config = dict(
    vocab_size=13604,
    norm_eps=1e-06,
    attn_scale=0.125,
    bias='none',
)
MLP neurons of a small language model. Each row is named by its layer, matrix (up: input weights) and neuron, and shows model dimensions 16-111. Each number is 50 + 10 x the weight over its row's rms, rounded and kept within 0 to 99.
After each neuron's rows, "fires in" lists the words (lower case) most often at its 100 highest values on Wikipedia text that the model never trained on.

L7.up66:55 44 49 44 47 54 57 54 50 39 55 56 54 50 43 48 61 66 75 32 58 48 52 54 44 62 45 62 53 51 47 39 41 49 50 52 59 21 55 56 38 48 56 23 42 62 32 42 42 45 47 47 45 43 56 65 56 44 38 58 44 50 57 55 31 52 44 47 46 53 47 44 36 58 39 48 50 55 52 41 32 63 29 66 47 46 64 45 47 28 58 53 68 45 52 41
fires in: "the", "26"

L7.up117:66 51 61 43 51 56 51 60 37 42 46 41 59 52 43 66 50 47 60 45 53 44 59 61 30 60 59 47 53 63 64 49 51 59 62 55 49 50 39 49 38 55 55 47 52 55 63 36 43 52 63 52 56 60 45 53 49 55 33 51 49 57 62 47 37 46 39 35 50 20 45 61 48 61 50 53 51 36 45 70 43 38 56 40 43 58 63 44 33 42 42 39 39 53 63 48
fires in: "and", "to", "has", "had", "or", "have"

L7.up330:59 60 37 51 56 66 35 54 77 51 46 49 46 51 56 43 54 37 56 51 46 41 55 49 41 54 52 65 56 46 52 48 19 49 51 43 57 39 48 50 54 37 59 50 52 38 53 62 55 62 38 44 67 68 42 54 60 55 42 48 42 62 49 56 36 60 43 46 45 51 57 53 47 56 61 45 41 58 44 57 40 41 53 50 43 58 48 66 57 49 58 48 46 44 46 27
fires in: "and", "of", "the"

L4.up1791:59 47 72 50 50 53 52 52 47 50 57 46 41 66 45 52 42 49 71 45 52 53 53 56 50 60 41 51 24 38 37 44 42 44 33 52 47 47 72 45 46 52 52 46 43 39 58 65 60 51 52 59 57 48 42 35 55 53 45 48 63 47 48 51 48 50 43 63 44 47 68 52 46 62 28 61 42 53 56 58 46 44 51 29 70 55 34 58 49 49 55 50 61 58 58 43
fires in: "by", "of", "for", "to"

L6.up771:66 54 69 49 50 56 56 66 42 45 39 53 52 42 54 79 54 65 66 62 65 53 48 34 39 44 43 30 65 69 43 59 41 61 36 47 53 55 60 47 42 51 49 24 59 57 59 43 38 51 54 56 66 46 65 60 48 25 62 48 49 65 62 37 66 58 45 53 52 65 58 53 51 55 51 46 49 61 52 42 42 44 44 32 62 55 45 51 52 48 55 51 66 34 63 46
fires in: "the", "career", "his", "this"

L7.up1780:55 44 53 49 41 59 55 69 50 53 46 49 62 55 68 59 44 47 66 56 28 52 39 39 31 74 53 56 50 63 54 20 47 48 51 49 47 46 56 53 49 55 58 42 41 40 68 58 58 49 55 49 62 26 42 66 36 55 54 39 31 45 54 44 45 45 35 46 47 43 35 56 48 39 61 60 63 48 45 51 54 64 55 37 55 49 37 40 67 59 55 36 68 35 47 17
fires in: "was", "is", "were"

L7.up542:57 59 50 53 57 47 59 56 30 44 45 52 48 64 64 47 51 52 53 57 59 33 43 45 49 62 49 49 42 46 51 51 68 50 53 51 57 33 44 50 45 52 52 58 53 42 45 46 49 31 41 56 67 55 37 58 35 45 36 41 50 45 59 83 38 55 54 59 41 21 52 37 68 57 58 43 61 60 45 60 32 49 72 39 38 40 52 46 52 38 48 52 58 51 55 26
fires in: "the", "of", "as", "than"

L4.up1299:61 41 78 49 52 55 50 54 42 51 44 54 49 60 36 66 38 44 75 59 44 44 50 28 55 45 68 43 43 49 47 54 46 63 37 48 55 72 36 41 65 51 59 62 51 69 50 54 48 49 23 44 35 50 48 46 61 48 58 59 35 45 48 40 36 61 52 49 49 56 58 49 37 27 70 43 54 51 41 50 19 43 37 47 43 52 34 52 45 60 61 54 53 56 74 49
fires in: "of"

L7.up1791:52 78 58 48 47 61 47 57 51 44 72 53 59 49 58 38 41 61 60 43 54 34 54 53 43 35 59 55 40 48 47 45 57 65 51 54 62 37 41 41 50 45 28 44 55 42 38 50 55 38 50 49 59 42 48 59 36 41 55 44 64 60 60 52 36 58 37 39 52 62 61 57 51 59 52 48 52 51 55 55 58 35 47 38 54 66 42 49 49 33 51 36 50 55 58 50
fires in: "his", "to", "her", "early", "is", "spent"

L6.up1541:62 57 51 54 49 63 29 55 47 45 49 61 43 53 75 47 62 63 43 64 59 25 51 34 38 46 31 38 40 47 47 47 50 41 66 60 56 48 57 42 45 62 50 39 45 39 38 55 46 40 39 36 43 54 52 63 57 30 60 64 43 62 42 48 47 42 55 49 46 52 48 42 56 56 66 43 59 44 43 44 51 50 46 51 56 62 59 35 66 50 54 44 63 56 43 40
fires in: "the", "that"

L6.up1623:61 63 45 36 58 54 40 51 42 57 34 41 61 53 37 63 53 51 38 56 46 45 43 41 44 62 41 67 58 63 50 56 30 64 54 50 61 54 46 33 55 52 39 44 35 52 62 64 55 44 55 55 56 59 50 53 46 59 60 29 28 62 56 47 52 26 44 50 52 62 38 61 53 70 58 35 48 54 61 54 58 72 50 60 68 31 52 58 47 55 56 48 51 63 49 43
fires in: "a", "of", "an", "his", "its"

L6.up72:41 48 58 44 53 63 59 45 59 43 59 62 39 48 51 61 45 50 55 38 49 34 56 59 51 43 44 54 62 40 29 46 55 68 59 47 45 32 37 54 29 48 53 65 53 38 57 53 47 22 50 43 43 41 35 47 29 36 61 54 49 37 55 55 52 48 53 53 53 64 65 45 55 45 42 51 55 47 61 44 51 38 46 43 39 61 70 51 57 55 49 58 44 48 40 50
fires in: "for", "under", "by", "through"

L7.up1710:54 52 58 49 55 71 50 52 41 50 71 64 48 64 59 64 36 55 53 57 36 45 56 34 55 39 48 52 41 41 45 27 41 48 46 47 47 56 56 45 59 68 51 42 62 51 59 42 56 38 51 44 43 37 43 43 52 44 40 40 42 54 55 64 45 49 45 54 68 50 75 63 47 60 47 46 42 65 57 56 36 48 46 54 52 57 44 59 48 39 58 42 59 59 74 31
fires in: "to", "a", "of", "the", "or", "and"

L6.up858:55 59 58 47 47 67 48 35 52 50 54 50 42 49 65 67 52 36 77 44 63 52 45 49 60 67 54 49 45 41 61 47 49 59 38 51 54 56 49 45 48 42 43 23 46 63 45 74 50 52 37 40 44 48 39 57 48 36 66 69 57 34 40 52 39 41 53 62 43 35 61 48 50 67 69 40 71 56 30 63 38 68 28 61 44 50 47 48 44 40 65 42 54 56 60 25
fires in: "the", "known"

L7.up1319:44 59 51 44 42 42 59 57 35 45 52 63 53 72 49 50 45 48 52 54 61 57 47 42 44 41 36 52 62 68 61 38 38 60 57 50 39 37 36 49 51 57 52 44 47 52 58 53 54 32 47 43 47 37 39 54 44 52 46 28 49 53 44 54 41 52 48 61 35 56 43 45 53 36 50 44 61 67 51 47 50 65 46 42 62 63 71 46 44 60 55 25 48 42 51 45
fires in: "is", "may", "can", "are", "do", "would"

L7.up649:55 40 42 45 54 60 42 56 39 42 36 50 45 66 43 73 46 57 52 74 48 52 63 38 49 60 48 51 42 54 46 49 45 52 48 47 44 48 47 35 54 52 42 28 58 45 50 53 60 40 37 74 45 42 55 56 32 39 69 58 55 57 58 35 39 55 44 57 42 52 46 60 64 35 58 51 50 61 51 49 39 54 51 48 52 52 60 39 54 52 58 64 69 60 44 32
fires in: "the", "s", "an", "last"

L6.up340:43 58 46 50 58 54 58 59 37 48 64 56 52 37 75 61 55 53 55 57 41 41 76 51 33 61 50 39 56 43 77 48 43 48 50 45 31 33 48 49 59 57 53 33 34 59 64 44 31 54 32 53 48 47 54 63 36 52 58 58 36 54 41 58 30 38 44 58 42 36 46 51 70 58 47 45 54 52 53 58 55 63 59 40 52 55 60 51 48 47 59 42 58 55 44 37
fires in: "as", "were", "became", "was", "become", "be"

L4.up1208:51 63 33 50 46 62 58 55 53 45 44 57 54 56 71 67 46 57 50 56 54 47 48 61 54 32 46 47 45 45 39 36 62 48 46 59 36 50 60 51 67 53 54 39 24 51 49 37 52 42 56 58 33 46 59 46 56 40 60 50 30 61 43 46 50 44 32 33 50 66 52 55 59 51 71 56 51 52 50 47 34 44 56 48 49 66 58 38 58 40 56 51 43 58 63 46
fires in: "or", "al"

L6.up629:53 58 36 43 40 68 38 61 46 55 49 57 76 34 53 52 54 56 54 55 47 39 43 39 47 52 30 47 59 46 38 52 37 45 49 57 51 33 35 31 63 59 49 31 27 50 46 49 50 38 49 58 52 49 29 49 37 40 58 55 55 58 43 64 34 43 47 44 52 32 46 35 46 57 56 46 48 49 49 50 44 52 41 57 70 49 58 39 62 51 60 57 66 58 45 37
fires in: "the", "a"

L4.up656:52 51 50 49 53 62 60 41 47 58 39 45 40 70 49 54 41 52 55 62 50 45 50 49 56 60 55 46 63 44 54 49 42 78 47 50 45 56 62 42 50 53 39 47 44 42 47 48 57 37 52 56 33 26 50 40 31 52 56 57 36 48 56 68 44 38 53 52 58 56 26 33 64 44 59 44 52 45 46 68 48 64 44 36 57 49 42 58 60 63 65 49 45 43 57 44
fires in: "world", "european", "national", "international"

L7.up1432:52 49 46 36 53 46 45 51 46 40 37 67 62 50 66 50 46 46 46 58 43 39 47 55 37 57 43 37 38 44 54 33 54 46 52 48 53 33 48 55 42 52 36 49 59 33 55 32 63 55 27 56 62 39 55 40 49 52 58 52 56 50 47 77 51 44 45 38 53 38 63 46 35 50 55 51 62 58 45 45 47 51 51 38 60 61 34 63 57 55 57 68 69 52 59 24
fires in: "to", "a", "the", "than", "each", "on"

L6.up1511:46 75 51 47 55 50 38 52 46 38 60 62 50 31 51 40 67 36 61 51 50 51 59 56 46 48 66 57 34 44 53 58 47 48 50 41 30 27 56 37 69 53 48 41 31 49 49 43 47 50 48 60 34 37 41 47 37 56 53 37 45 57 46 51 46 41 49 69 44 46 32 48 71 54 68 45 53 53 44 54 56 65 54 44 56 44 50 67 57 37 60 55 49 51 40 61
fires in: "s", "as", "a", "was", "more", "his"

L6.up1081:66 42 65 27 55 70 34 56 48 51 48 54 45 36 51 53 56 41 51 55 41 33 42 33 46 42 41 42 39 36 52 53 50 59 43 53 53 49 42 60 52 53 49 34 45 47 60 54 49 41 50 64 40 59 48 67 51 53 42 53 34 57 73 72 28 48 54 53 50 58 59 66 47 37 49 46 60 52 42 66 57 54 42 57 61 48 52 42 42 61 65 57 57 46 39 53
fires in: "the", "his", "other", "ground"

L6.up471:51 67 50 50 48 61 49 47 57 51 51 53 54 40 50 46 47 38 46 67 45 43 38 40 54 68 64 52 36 43 30 46 35 55 50 52 59 49 62 32 54 52 59 34 37 78 52 65 70 47 41 46 45 44 49 46 62 47 46 36 45 67 54 61 55 52 46 60 43 31 58 61 44 54 62 37 54 54 43 59 37 39 59 42 42 48 45 71 44 40 57 42 39 55 49 31
fires in: "and", "with", "of"

L7.up364:52 74 54 31 66 68 48 47 54 47 53 51 57 63 66 31 59 43 42 57 52 44 53 35 47 31 47 66 40 41 34 48 50 71 49 32 42 33 44 45 52 43 44 37 59 48 54 52 40 57 40 61 39 36 38 60 45 43 49 52 53 57 68 53 35 55 46 50 51 42 50 66 52 65 63 50 58 59 51 52 46 62 37 61 54 41 34 37 46 54 43 54 51 54 37 39
fires in: "to", "and", "his", "the"

L4.up1162:60 54 47 30 46 57 53 46 54 57 48 59 43 70 58 36 24 48 56 48 63 42 50 37 45 49 57 59 49 38 51 48 68 69 40 55 62 19 41 45 63 49 42 46 46 53 49 40 61 47 53 60 52 42 32 36 45 34 60 59 46 42 39 44 46 53 40 50 47 40 51 70 50 50 56 49 47 56 38 66 50 73 35 55 49 52 56 31 44 44 50 60 60 42 57 56
fires in: "much", "all", "just", "well", "long", "high"

L7.up410:45 50 58 42 63 60 63 60 62 38 45 48 52 55 65 44 35 49 40 48 50 43 66 60 49 48 53 51 53 44 48 37 28 31 53 44 49 29 53 43 58 54 46 51 30 30 57 60 55 51 45 48 61 57 41 47 43 50 47 69 51 38 53 63 31 59 56 44 50 52 40 53 53 35 40 39 53 66 54 59 41 42 45 53 63 48 48 44 49 50 43 56 48 51 59 29
fires in: "were", "those", "the", "are", "these", "with"

L6.up446:52 62 58 33 45 41 53 53 57 53 50 62 53 61 34 51 45 46 64 30 49 49 44 47 45 58 56 56 57 47 18 46 32 47 39 53 46 49 64 40 42 53 58 40 48 44 62 34 71 36 43 70 42 43 53 35 43 35 35 57 61 49 39 41 47 45 41 67 41 43 56 51 58 53 50 37 49 55 48 67 43 43 59 33 57 53 58 46 57 36 71 60 48 28 70 42
fires in: "of", "an", "a", "more"

L6.up769:57 51 56 35 49 57 43 58 63 56 54 56 54 43 57 45 49 41 49 45 51 37 50 47 45 63 52 37 43 48 55 40 55 56 48 49 50 59 66 47 61 56 40 36 61 31 54 45 45 62 38 64 46 58 37 41 52 41 65 71 57 59 59 59 43 46 54 55 51 60 54 41 57 58 44 48 44 52 39 59 58 51 60 37 54 38 50 45 61 50 55 57 69 48 50 70
fires in: "the", "of", "from", "in", "september", "on"

L6.up797:55 52 43 53 55 56 47 55 49 46 43 56 43 54 54 39 47 60 48 55 46 37 39 43 34 45 55 44 45 49 61 53 41 52 65 51 65 54 46 40 60 53 51 49 34 39 52 65 51 41 32 46 52 39 55 53 68 39 53 53 28 59 82 51 35 44 44 59 47 43 45 53 38 52 72 39 41 52 49 45 41 70 44 58 55 53 56 37 39 45 63 39 59 47 56 41
fires in: "the", "major", "debut"

L6.up919:53 42 49 63 50 60 43 59 58 41 45 48 49 44 54 35 68 51 57 42 53 47 67 59 40 44 38 62 51 40 40 54 45 46 43 43 58 68 67 56 50 46 60 42 30 54 35 56 54 49 25 68 46 25 46 46 45 45 55 51 62 39 56 36 50 53 33 44 44 54 57 44 50 60 67 43 43 45 56 57 20 43 42 49 47 75 53 38 52 41 32 47 52 47 45 47
fires in: "the", "seedman"

L6.up647:59 32 62 49 47 63 59 51 66 45 64 54 39 51 47 56 55 41 50 30 62 43 43 49 39 63 47 40 52 48 30 60 48 59 45 45 51 64 56 56 38 47 53 47 54 49 39 51 53 51 50 56 62 56 35 50 45 50 56 31 69 38 37 46 60 52 50 65 45 56 62 48 53 49 51 49 51 60 56 42 49 51 44 38 43 41 46 58 60 44 51 30 51 67 55 43
fires in: "from", "to", "through", "between", "by", "under"

L4.up1165:58 42 60 51 48 59 76 53 54 77 56 43 49 63 47 63 57 56 60 59 66 47 49 45 65 57 31 34 74 51 44 47 36 55 42 51 53 60 54 28 55 49 59 47 54 46 44 50 39 42 50 56 47 35 52 35 30 48 60 58 53 60 61 51 50 45 39 44 49 47 48 47 56 46 44 48 48 50 43 70 39 43 39 41 33 35 46 49 48 53 45 49 50 44 49 48
fires in: "world", "national", "public", "special"

L4.up1396:53 56 55 54 63 61 52 56 46 74 35 50 44 45 49 69 46 49 40 58 52 43 48 33 48 52 35 51 40 48 47 35 45 67 38 44 33 34 61 56 66 51 35 38 44 56 64 29 45 43 29 61 35 48 39 25 50 49 57 56 30 48 60 47 37 49 55 55 52 53 45 62 55 35 65 52 50 66 54 49 53 69 51 54 47 42 51 44 46 43 45 42 45 50 57 49
fires in: "or", "much", "slightly"

L4.up1272:55 52 60 56 51 67 64 55 58 52 40 65 60 57 58 65 38 49 48 57 58 62 36 39 44 54 58 44 80 47 37 44 55 43 46 49 37 68 57 53 42 47 53 78 48 49 53 59 59 34 36 52 59 38 29 24 52 48 47 52 57 41 58 53 46 38 50 42 45 41 34 58 52 47 45 43 51 53 52 63 53 55 50 43 50 72 46 37 45 44 56 48 37 41 37 64
fires in: "but", "however", "although", "while", "though"

L6.up1111:59 53 31 39 44 63 49 46 43 72 47 61 62 55 62 54 39 53 40 47 57 46 48 42 53 64 41 55 37 47 45 27 52 46 49 49 59 27 52 63 55 63 52 30 51 56 52 54 42 41 56 54 48 54 26 55 46 34 72 53 50 64 55 55 41 38 51 46 44 52 57 52 46 50 35 34 60 58 49 61 53 50 37 36 50 31 48 34 34 53 45 41 58 44 43 54
fires in: "the", "a"

L7.up1395:51 38 66 53 52 50 47 62 51 44 87 55 66 73 46 38 53 62 56 48 46 64 49 27 50 59 40 54 46 42 51 34 37 58 34 54 44 33 45 52 42 58 61 34 45 48 66 55 56 41 53 50 47 63 37 41 41 61 35 40 43 51 64 44 57 58 50 43 55 51 59 37 46 39 56 42 44 54 54 49 54 51 59 27 46 49 33 65 35 48 41 41 63 53 45 55
fires in: "to", "and", "can", "we"

L7.up1658:45 51 57 40 53 66 44 39 60 45 52 57 33 47 53 62 44 53 52 47 50 24 58 43 37 61 55 44 56 49 43 37 42 56 28 44 39 60 42 51 44 54 56 30 53 51 53 43 39 58 55 46 37 70 49 45 46 45 59 37 50 55 50 67 47 44 51 33 48 46 64 39 61 46 48 41 51 65 56 47 26 75 54 43 68 71 60 58 60 28 52 42 58 30 34 36
fires in: "with", "by", "which", "that", "for", "consists"

L6.up1225:49 47 29 22 52 51 48 56 36 52 43 60 48 67 60 58 45 49 45 61 36 58 33 57 40 45 30 59 57 62 42 39 55 62 54 48 46 43 44 32 52 57 44 39 47 34 47 44 56 35 38 60 68 66 51 61 37 46 73 39 51 67 44 69 58 34 41 59 56 44 51 56 56 59 57 44 51 41 32 45 50 56 62 36 62 46 49 39 57 59 52 59 51 43 36 34
fires in: "a", "for", "up", "as", "with", "on"

L6.up609:43 56 40 44 52 41 48 57 55 40 64 56 59 43 43 43 43 55 55 48 55 36 69 51 27 79 56 58 54 42 53 52 53 44 54 48 47 41 65 33 48 52 47 37 43 34 41 55 64 47 64 63 53 36 48 22 42 45 54 37 71 45 65 52 56 44 34 53 54 41 54 60 60 52 66 38 51 47 38 59 19 49 61 44 43 54 48 53 52 29 46 45 61 44 46 41
fires in: "of", "the", "to", "a", "mao", "he"

L7.up1421:53 64 44 34 43 63 53 47 28 40 54 45 74 52 54 51 63 42 49 47 47 42 44 47 42 63 57 56 51 55 59 47 62 57 38 59 65 44 51 26 50 49 52 31 47 74 56 35 41 45 45 44 42 40 38 55 51 38 64 45 63 67 72 34 43 39 58 40 50 35 30 50 42 50 53 44 62 50 57 47 46 53 38 47 55 33 36 54 49 44 50 55 64 55 40 36
fires in: "a", "university", "an", "from"

L6.up1462:40 65 53 36 53 44 28 51 50 39 24 41 59 34 31 56 56 47 63 64 45 55 69 42 49 39 66 38 48 48 56 57 56 42 43 50 51 46 36 36 40 55 24 58 48 52 54 52 50 52 58 55 32 46 46 35 44 38 50 50 32 61 56 53 48 45 52 48 47 49 48 68 64 54 51 39 61 59 46 99 57 44 38 35 49 47 49 59 65 53 75 36 69 49 53 58
fires in: "his", "s", "the", "of", "a"

L7.up1650:50 62 47 47 50 81 33 50 38 39 51 51 50 55 57 44 47 40 75 54 24 32 49 32 43 53 59 60 36 50 62 39 55 47 57 47 42 42 50 18 48 44 44 27 42 39 49 37 60 43 32 53 47 43 35 54 43 33 67 37 55 61 65 56 49 46 59 39 45 47 52 62 60 59 63 40 54 57 46 52 50 40 51 47 67 61 56 36 68 51 60 64 53 54 43 39
fires in: "with", "is", "are", "lost", "by"

L6.up412:61 51 67 36 40 67 45 54 48 65 57 63 67 63 67 61 46 56 51 51 48 37 55 36 25 48 30 37 56 64 57 54 38 58 42 50 46 27 69 51 48 54 50 29 51 35 69 59 61 44 48 58 71 55 41 51 54 45 45 28 51 54 57 56 59 48 50 47 30 58 51 40 51 59 55 55 51 54 41 43 44 54 56 48 56 42 55 53 67 58 57 61 53 52 48 42
fires in: "on", "in", "into", "with", "across"

L6.up1195:45 72 42 50 46 46 59 50 63 40 54 59 53 50 59 34 46 60 63 35 58 58 58 46 48 52 39 65 42 42 46 41 52 46 65 54 46 71 72 40 48 48 46 35 35 46 50 51 56 64 32 48 45 25 53 47 39 43 64 51 52 51 41 41 48 42 39 30 52 46 54 61 51 46 51 43 47 47 46 58 41 38 46 43 50 56 61 27 36 45 68 52 56 64 33 38
fires in: "the", "an", "a"

L7.up871:47 56 62 52 53 60 51 45 49 42 56 64 58 42 43 67 57 51 41 42 63 35 51 62 53 53 33 38 74 41 51 51 40 63 48 53 37 46 67 60 36 57 49 51 46 33 57 36 65 41 61 61 59 63 29 43 48 44 49 48 33 54 68 47 50 38 50 52 51 45 59 56 81 65 40 37 62 49 45 30 53 50 40 29 40 50 52 61 63 39 53 62 56 43 46 58
fires in: "by", "after", "for", "so", "until", "however"

L7.up379:67 50 50 31 44 67 50 54 53 47 38 51 65 59 67 56 44 74 54 41 49 37 47 64 62 45 50 39 61 39 22 42 53 58 33 60 48 62 39 53 57 50 54 58 44 40 64 50 46 46 28 61 42 44 42 53 44 47 52 49 51 42 59 51 60 48 33 44 50 45 39 42 66 39 50 36 61 48 51 79 52 53 67 46 47 55 56 35 46 44 63 61 57 63 43 56
fires in: "a", "an", "former"

L7.up1609:46 43 43 59 55 58 66 51 50 36 70 58 50 61 48 52 41 54 46 45 54 38 56 51 49 78 37 41 33 42 48 54 48 54 58 57 57 35 57 43 36 50 62 44 35 33 40 36 55 47 35 55 55 41 35 54 43 41 52 59 48 68 38 51 40 58 55 59 48 46 41 51 50 50 68 41 54 50 35 36 57 64 42 29 48 41 67 47 58 42 58 60 59 69 58 41
fires in: "the", "at", "of", "in", "from", "within"

L6.up465:47 40 53 44 54 73 58 47 39 53 51 58 41 68 60 61 55 51 54 49 49 50 44 63 42 56 58 32 56 39 46 50 47 56 44 45 46 60 49 59 38 55 64 43 50 47 46 37 65 48 49 58 35 50 42 44 50 52 38 49 57 51 39 71 53 28 49 58 47 44 58 52 53 63 58 43 57 64 45 62 37 46 55 47 71 46 51 55 54 52 42 56 37 51 46 29
fires in: "for", "where", "with", "in", "at"

L7.up1416:45 51 51 49 56 60 42 59 39 52 37 50 44 46 55 82 53 58 70 52 76 20 58 41 46 41 34 46 64 43 51 50 48 37 65 53 36 56 54 53 44 65 61 35 58 54 47 52 52 40 55 42 42 67 41 36 26 42 62 36 39 46 60 49 57 42 46 50 34 55 45 53 53 33 45 45 67 48 48 54 31 57 44 35 55 70 62 52 53 43 56 61 55 42 28 57
fires in: "the", "his", "some", "all", "he", "we"

L7.up931:41 68 58 56 45 63 38 51 54 42 27 58 46 67 48 57 55 52 60 45 41 44 73 37 52 61 48 46 47 62 35 34 38 52 49 55 55 58 58 19 42 50 42 43 48 46 60 36 56 36 56 57 38 57 34 51 32 54 41 42 48 57 54 51 56 59 49 59 52 56 47 52 61 75 49 43 47 45 50 48 51 59 49 45 59 52 43 38 63 42 62 51 60 53 39 36
fires in: "by", "to", "with", "after", "at"

L6.up637:46 49 50 56 50 45 53 60 46 50 46 62 33 45 43 43 50 75 68 49 79 59 57 55 57 55 44 43 64 44 38 54 28 50 50 39 45 69 73 40 31 42 55 34 52 44 66 43 39 59 39 57 29 39 62 45 30 59 67 52 45 49 58 39 49 37 38 32 36 44 61 43 62 52 34 48 55 47 48 60 41 39 49 37 54 61 51 38 54 39 49 55 61 29 42 41
fires in: "it", "there", "the"

L4.up71:54 52 67 52 49 57 55 56 51 50 69 66 51 46 46 58 52 51 46 40 61 47 52 33 31 54 44 34 52 39 39 30 38 43 42 49 29 59 48 64 49 54 48 70 45 57 66 59 32 51 40 61 65 42 31 58 57 38 55 59 57 41 66 38 38 28 54 55 54 44 36 63 56 48 37 50 55 53 56 55 56 61 54 24 52 52 36 48 42 36 54 38 56 40 47 57
fires in: "however", "so", "although", "while", "therefore"

L7.up608:45 46 56 29 70 59 63 48 60 66 33 45 53 55 54 65 50 48 53 51 46 33 48 49 42 44 29 42 49 47 41 48 46 58 46 43 45 39 42 53 43 52 49 34 40 54 44 54 42 40 70 64 49 50 39 50 48 44 51 49 54 61 57 63 41 52 56 56 47 41 42 36 52 52 58 45 51 43 53 59 43 62 49 52 45 31 42 46 46 59 58 46 62 59 43 55
fires in: "the", "to"

L6.up1493:56 30 74 57 55 41 28 56 55 55 40 53 61 43 46 35 65 64 47 53 48 45 54 35 37 66 47 44 66 66 55 34 54 40 58 63 50 47 71 57 40 58 62 45 51 44 52 51 43 51 57 34 44 71 30 42 54 41 36 61 29 58 52 47 47 50 46 48 41 30 48 28 62 47 55 64 58 39 45 63 52 58 41 43 51 50 59 47 59 52 44 47 50 52 49 56
fires in: "and"

L4.up703:54 44 70 41 53 66 51 49 57 52 47 63 64 27 51 59 45 49 50 66 63 51 45 45 54 43 40 34 45 41 39 50 51 54 43 54 42 60 38 45 48 53 54 52 56 39 59 49 42 35 49 69 63 38 49 46 60 40 34 54 45 61 49 60 38 45 55 45 57 48 58 56 39 53 60 53 52 52 51 56 47 49 58 44 48 66 40 45 48 56 55 58 68 33 72 53
fires in: "not", "just", "still", "even", "only", "never"

L7.up299:49 30 49 49 58 52 37 53 54 58 43 52 54 51 43 38 45 51 56 46 47 49 68 46 44 53 50 48 52 37 69 54 68 45 41 39 53 61 57 54 37 56 40 44 47 48 48 49 44 51 44 46 56 56 46 43 57 51 39 44 51 46 35 58 53 48 37 53 25 50 58 46 37 41 64 53 39 58 32 74 41 50 51 45 46 44 57 55 58 53 54 44 21 49 52 63
fires in: "and", "it", "that", "who", "which"

L7.up103:62 44 51 44 48 63 56 59 35 51 54 55 50 57 45 58 46 42 50 42 33 53 47 48 56 45 35 41 64 32 55 63 54 43 43 61 43 42 58 45 41 57 37 56 34 35 34 64 61 45 41 73 55 67 42 28 41 52 65 43 67 57 56 53 43 40 38 59 50 49 30 51 48 59 56 41 57 47 47 63 53 52 64 33 57 54 44 52 54 48 82 62 75 58 43 51
fires in: "m", "the", "in", "s", "100"

L4.up20:48 42 41 46 48 50 68 41 33 51 52 51 54 70 80 42 62 41 49 43 52 54 51 65 58 47 50 59 37 64 48 41 55 68 60 53 41 42 59 65 46 54 36 32 40 39 71 47 63 59 50 49 49 36 26 60 45 48 48 56 47 43 32 40 59 47 35 31 55 57 56 56 45 44 35 39 52 51 41 67 51 36 60 54 52 54 47 57 33 45 60 42 59 44 50 66
fires in: "had", "sharma", "shade", "shapes", "shades"